{"head_dim": 32, "hidden_act": "gelu", "init_std_down": 0.00187, "beta2": 0.95, "warmup_steps": 390, "max_seq_len": 1024}
MLP neurons of a small language model. Each row is named by its layer, matrix (up: input weights) and neuron, and shows model dimensions 128-255. Each number is 128 + 24 x the weight over its row's rms, rounded and kept within 0 to 255. Numbers have three digits each.
A block is one neuron, or neurons of one layer that tend to fire together. After each block is what it responds to, as a language model described it from the Wikipedia text at the highest values.

L7.up138:180125131149130151113107165111133127083101143147132109144121106104153081105111111101152146132106125089116085105110125140131114142112145142150136154104118110146116164120104122148094088197142177142163142141158098156092118123130148119151153149140130100109143108133123169175112109123144078126134143136132093139104098108148097159070132083106190130112105147134151147144136154142104098100112
L7.up148:109128143074119118073133136131085139113163136093076099100125111121125147128113134100137105070137126110169126113177100140108159078108132159164118144160141109115155080121120121196130110148114103167161121138106146125076144152132130152138122123112161156160112130145165111151102121117122117131131125096119112141119093077134136105151095075089147106120075123113111156128153117133108123100149
L7.up443:120147188147107133098101184079096151125170159122101115120138121140110085098122096161129123063136128088149122083144123153145143115103139167163117124149149097077126129135100116149139109159129132145127106102148141126127140140141138140127150127114141105143160129116132155187094112111131085137138103096136133124151117144147138133110094077135129127120088137137140121124153165089116092115122
L7.up884:120148124138107083126161144134095180094157154128078102114114138177126124135119151105130124096139108094137114126112093114130135124090124155156130151152117121147154159164118113126103068151127133101106162145122098156141147154161205130120116147113105119122148142122108141174068151118118139151150138091146107152108122127125114132122089104144135121150126157135121122121144164095125148138123
Responds to: Person-name continuation boundary. Token right after a full personal name where another name piece follows: separators in name lists (Metcalf, and) or surname capitals (Bruce Antonio D-yer, Jack D-unnett).

L5.up257:135172124068157123139137132141094128087157110139168141116181100116116150155102134174117173118122140137130112082091142156144206109108081118118124087175116123149144118134127130147136128145165137129207088148115129131157128184135115171165122146124141138055117122126162123121151155165128131084143118082116122127164160090148149098114141129160148151123152135146112104085147123109123129170092
L5.up492:115132125119119179140127130125104117172147137177138136141127125120089132123136124119124144081115083141103132112162064116158134130165102158136092155138118140144091129115131135121141151133108146109142080135110107146129118154160120156106160103134163137107129113129132127150150092162155103098161147122102117112129134101117152113090145155179162129112175147136111122137148123155150150090171
L5.up544:095160143096131161088144136098140113134122135116122128045136088155145114123128121103135105069104148119143152105157163141135143190126125131109093123093111184140102114098141154128133136121087119136109092147128124118121088116130106109115098137109126127139166109144092147126118130125073157128125142087108183106142138120149181138137063117101148147092124099137161108129114127129123107126127
L5.up578:132184121081120114099113137152141148149169163133112178118137106120093157116109132105104100142090131091153105112118113163118170129152134157139137135114110121124122169133129144130115113161155155098165084145143155155137116125061159143120104141159113123101155085119110145117068130125120125085131119110154163124171107135140146118135123089154153115098128171163164145149149157112114147076140
L5.up609:089117159080132138059167149140134122121148161137145158115128108151151127127134102134129136104105126102126115143162158163115125144120148124114120089129111146120103160163124140138114074080136159119162086135121119139140104106083159170120135156118117107108164096103094179155095122095139171151083127057122129156152119125136166133136112134125121089110142098119145095114140105148110114096126
L5.up615:142146122106101120128120148069138138089116141174132108116152088112162138084137129125129112130069101127087119110169160101099111127094154120118116158165163129134111128117121128152067105098108131131184143197126085131137132154164118154135137106124171131118137096110101135121100120153157146132148139178130166122132163116126125155135085100135178168089089155180136110151089139132092069127134
L5.up639:127147131097105120094142133135098142133125139107125156125166131125097160129088104104154116059128145098126123149119100112094169130120159168138132130128137170105094122085106120161096131125079133136116118158116162116149112082105171124147138150144116100118106131122087161114160118145166164148091171098145132134140130075126157145113100121149126158181104164136183096097131128166111109138129
L5.up815:140167184121131165081105138083138112172157132146167149114172084143107111099097151126157137118133110114154102072113129187092145109120148130098117129099102146122126178100153166146113114149111158137143089120141101137113124132094131137111096149126136110118139084130152159146138128076137141149153146113132126131148117130159158124091095110142129114088145106128126148119142124124119121155139
L5.up838:107118153129120132122136140085141140128167161141131142101162094137096160101102129188156139109153135135185112141170152116118139135088140134053127141143102144119154112096146127153143100125117192149175073101140109134145116114144119115143133156143156133090156115119161119132146131084130163145085153097124151162120100116093135172130101150138192093154124090105140095100116128137131152126088
L5.up940:129171173111146148094102130134098136147160174098145159091139101154133124127109129136166123146103129111141105158133148143094146163066095067125080100122115109132115110113114163128136141134145123170154128112154117139198167133107110193164091140114125134181131095119157125094105119123089116114157171102110115129115140108129175115072101111172148118104091116146105112122146165116128118101140
L5.up970:177144123116139145109102121095137085145150185131126111124144117162127096126141130128116102141141094109137143145106129143093130123107148097095114114118133118123126120090101118145122093104135125143134131096132145156125134146132141156128121121160168111116146117115143103108148144122109098135102181106130109136112106123120168145135106134138112099132074154171124112079130089155096149118123
L5.up1058:119153099097123140142126109137114082138125125125158116099126106167137145142125142175101126150088158108145158098136127125128127159151135143123107099145110152094154133096138113142104126151135127161150138152104099136158132151141129166092079128112148149148184122132112105100148116084100126144141134113144126144178163129166135164111094131157144140158085080099115083031157120131139157119130
L5.up1102:130183166090131175105081147071135116157138174116142136066157102154117148106131121119140101125111130104166107098153121200120136098106085131111126123137120136131134118109116153129147092159089121100147069130149160108157119110111130130111076127129117140144127101136125175145119158122105141115143156099098127140140119111165154102118103067130176107114076099157165160122147139126105082153122
L5.up1308:144146113120141131153125125099139135099194167105149157104139095129106143110138147165116140132123135124138109116154092146110130079098093118096104119134088113158098129137108132092128114111168112158131144095129124135144120138087156106109103154148143154098152093105134110141111140141136067130170110125125146139094138101134145187121103075133120134115100152135098135128140104116143095129150
L5.up1329:111170147092143154105084108078124107157155159112126117089166102167117135110109122088128108147113134098135102153124135174119157124102114095110089101113114132137127119138134155128131089154114140116135104173164157112161139117096120180128093118135080144141131122130133140126093141162110115137141195088086102117109152092151177092098089113131172105103091114176120158112139128111133096146137
L5.up1521:107150151112151146114091125101101154098129137106177138134092089161129151145121112091168112159107137162168085124129133109110107180140127119115116072136072136119121104123138140156144136080113154153175144113118128140152112158088156157123116133106136111133149093134133094119158107118125139138130156108123084118138122097115131132136105134117157110105121104151102117099120106132154099125138
Responds to: Paragraph-break newlines. Line breaks that end a paragraph after a sentence-final period in Wikipedia prose, just before a new paragraph or heading such as "==History==".

L7.up597:143160169107115174081096137107122171153115194130147133111159120170123150096135109116151129124124130122163104121164173177104128171101102109114127163128111164121144144105121149127162115102142140081131107121140143149163128093141125131098108129112127112129156098111121134106111129157128144124135164063125143114163063127130143140119126103136198108118075118159142115147111143144091104132142
L7.up1013:119191156099130155086097141127136147171116123111153185109144122142129110099109117106141112127083116086171118095134155173101156124158082130121135147141133155137158144116136132129113091125124136122116097118139136123159106094124158149121092146128117136156142077138116137120120129113115160125136172120131161129157133122151173103124096111143178123101090113170132134127100139117113093140158
L7.up1021:112127155093129158096087162114133143147132135116116174126146119145112102111102108100137120095116140119171100095139133147119173130121108168130132100114122127112171150127090144129162073191176149097156101100145096121148129087102107118134124137128113159130115090111094139132141121124116108146170141137099122150116147133180111093098095079116193105129075133157173108127136129104081110136109
L7.up1199:135178149100135159095094162103108139139116147117131135108164097175106124094100121107173123136103125086172118116130144153131197116119103112148125152124113138161134141122119148111146111164135101116140126125162122122146164113109147132131096145126119148158136109129140151143106141134150145138194185112106153142133148131146143097104095090138175133076072138156150116123144108113109112138142
Responds to: Paragraph-ending boundaries. Sentence-final periods that close a paragraph or long sentence, and the blank-line newline after one, e.g. before "==", "In 1991", or "The".

L9.up958:124132130130118158142102149149102123104136165113130135155094164120098116111113130154142092159095115137139123181121135121133130134146156173141123125107167099112186110077108135152160113104123097098109127161150113100134142147173137175153132107102130143157122130117094148145078147106133131078121082098136117154141110122111148093120085103094162102121123127126141136114140141141129151106106
Responds to: Token after a name. Fires on the token right after a person's given name or a subject: surname pieces (Bad-enhorst, Bl-ondeel), Korean name hyphens (Se-hyuk), or a following verb (went, withd-rew).

L5.up74:153102155119152139117138108117139162132110117121141145110143122114168157108116147125131153129138110110163096152118131146154103153144146177176122130152159095138144105105128133170164096150166119157124118126129159157120122061139155152153152138100127175142139148126145123122116159098141142142146170106129086083123121161131121072064089101125167130174152182143129112138123144083148125136119
L5.up83:104108145149106109112142154109087148109114184157108164092103107131115120129118160136159131101098103111137130141178099096141132127142138158162136125160123123161107120101097099186101110133123117137126158167117138178124141122142140130107086142137159137099102136142088099175173104171134117116152121092134132156169085115124140139078099085111146104115148154140162127129173127098131127066111
L5.up290:105130113080134112116119118128096121153129129148099118116125136108092151129133171123146142118118121170140102112132104099165123139129141128185126115106088126113168106097143166129101106138123129131145124132154142115147168089126151153144094150148143130157147096105153160136069158108120104123109142065088095146155090134146146096083140162118171147139114128108143116149128163131098127142089
L5.up339:085154152149130166090074147075128127140115115154124099122149104152114134110112125114108131106143133099106096102144108144121146135119126163136113192122144102139167146107099125155128103158109121143123131111125132092155149131143124176166080103148116149133107132143119167157128142087170161123166138135098131115126120135148140120123112088106181117103136132139094113126146158121126095105146
L5.up355:100120143073132110114121152155120120151117104112164110118135122123119104136087123112108196130079083110119124137129106112093130179110146182131104171132119106111153113115105119091176141113125143116157124160126091201178113117143141126110103116112098180105110130141146116152157177165128102098117134107135063123115094149114130124109108107086122115134153116144130134133111149118090172103140
L5.up357:132176164106141167076102162140110123136133176156093108092176118098110121119115162125111146117096111088099132134146111169088086113077123175144098104138121145134110149102121154129138065162123103128154092141116148152149140113114150148127132108178147136156167120138156115153122096155123148114138150112130144150163116120160098137127123072108146095112092138121132166153153177117082112107149
L5.up388:139102184076111119146126141105108119140106132154100116120159084116149116114117087121149178109074099108113114167117137135141125109104149132129107099185128150133134128138129115134143100172132117152154131133131151174159144120106143119165135140164131156124122104154161122159102130138141140154183127125141128123144135163134158123092110140103138059159142124166156137152143150109155107109116
L5.up460:126124127120132137088128130135119117082123154149133089100118135132078140114117162117134140131119142105128129133144094143126133124162122162165111126163145110133086161114103201158111110193112130108151148142118124137115089081127144147091120156150095138104134142151121129180125117149148090125121131103169126135162134118142108110111093105112166109135119177136148167153122155090121130144120
L5.up500:129116106159126152103088140127145122123146127134173120093186119151085077099066158128145192156111107123140079110126123138134165097147098134135148145083128102110119117070153130137146099172149150183120133109128179144169135115118119137128143146123088141102150087151137116128118125114118098127147131102115113155100127110182129138130107134132164139127123078148132127126167140102136100113087
L5.up606:147114115120146155114151144099149140113144100112103116099170111157111096106157144143102111113122123068151128155113093153114151122130128130132117112089129078147147114072088113124113119114080072149177097171098138109108119145142148155133104165128147129100127096122106167160159150079168114117110104086101122143132076131102120120123063094117171120109085152132172130167153164144093092140091
L5.up827:101125102119126120137131144094064130105115144134092111162122141110116085116138118118145125094150086142123113141100147133122152114162162116133137152082117113141131091127102131163129098146131134101144152133159122150172174113107102157162087172128114144102106097130093131132135123114146156106128090133126100132134137142124152112116132121082167101151151119113136059111123132124095142130172
L5.up832:126113129127108120109111169143090183132101146145085128091127106154149141122106158118117156096103116096131089149128115145114148170079138145157140124140143112096186143148073171164123097163154150138139137150102151131118131105139125158155093108107112151134185083144147118136083132144130137152120130123104122123149127137158162143111124077097159114120140149133123113129127143130095092080094
L5.up850:122096124135138168126079121133088133105107149156142146086141113121111159135086140124148121106146115133167107087121112113079123152131158140137107144146142096148103117101114141174113102146148162132158139137156168151189170140146164174107160111087115122114112135151133090148115155100146097136138110097152146114124099129159097136102126088104165115149148135123141132135167107058117106095139
L5.up904:154150155135111125110086103131151151110117133141121124124146109148140152108116123142119115121124105135164133172146102135134149140085135138150132113094115132133118147090135116171088095160076171137150123148169141114153139145133178125146162103139078150146150142136136132162098152143171111126130121111173146092120124122145119174126121111121120088126125160118145125127141110133104093095105
L5.up1345:108086193092123144101085118167076143140124129153111083110129098168109132138104138104148135138126110142137127139117104119110108115169119148179107143121145137140107136112149120162129131160117122138140153137130146132159142145119171149141134145102129124140102101132124153173134134132130091173181127090114169091132112134124108124075075058097118115143120128121145154141146118114116101161100
L5.up1479:095104121158147094138166179155071148165129151149117162135145124152134082167160158172183152099142143158131136120144154155097102111152157170103101132105091092150100102094078146158135135165139143169167132151141114122141081143129120155096107179111136123115138134157131131130152083159135131115146125100179099136085151115119097143139150138092133166120135132113118140108135123153136087120118
Responds to: Token after personal names. The token right after a person's name: of or from introducing a critic's outlet, a surname piece or middle initial, or cast-list dashes.

L9.up1475:109111095119087145092103132150165149078094104109102214149136124120106152137121116122165158108171117128136121144087169162152150138138112097120127137124090127133141143115115135116143136117158158154117111138162126101139146111100174128146132112123107116113115107097128107160089146123193136155129163151136133116141098145087137147152113107096135139116111101104135135151125136098128111159124
Responds to: Paragraph and row boundaries. Line breaks ending a finished paragraph or section (often before headings like ==Personnel==), plus the leading pipe opening a new table row.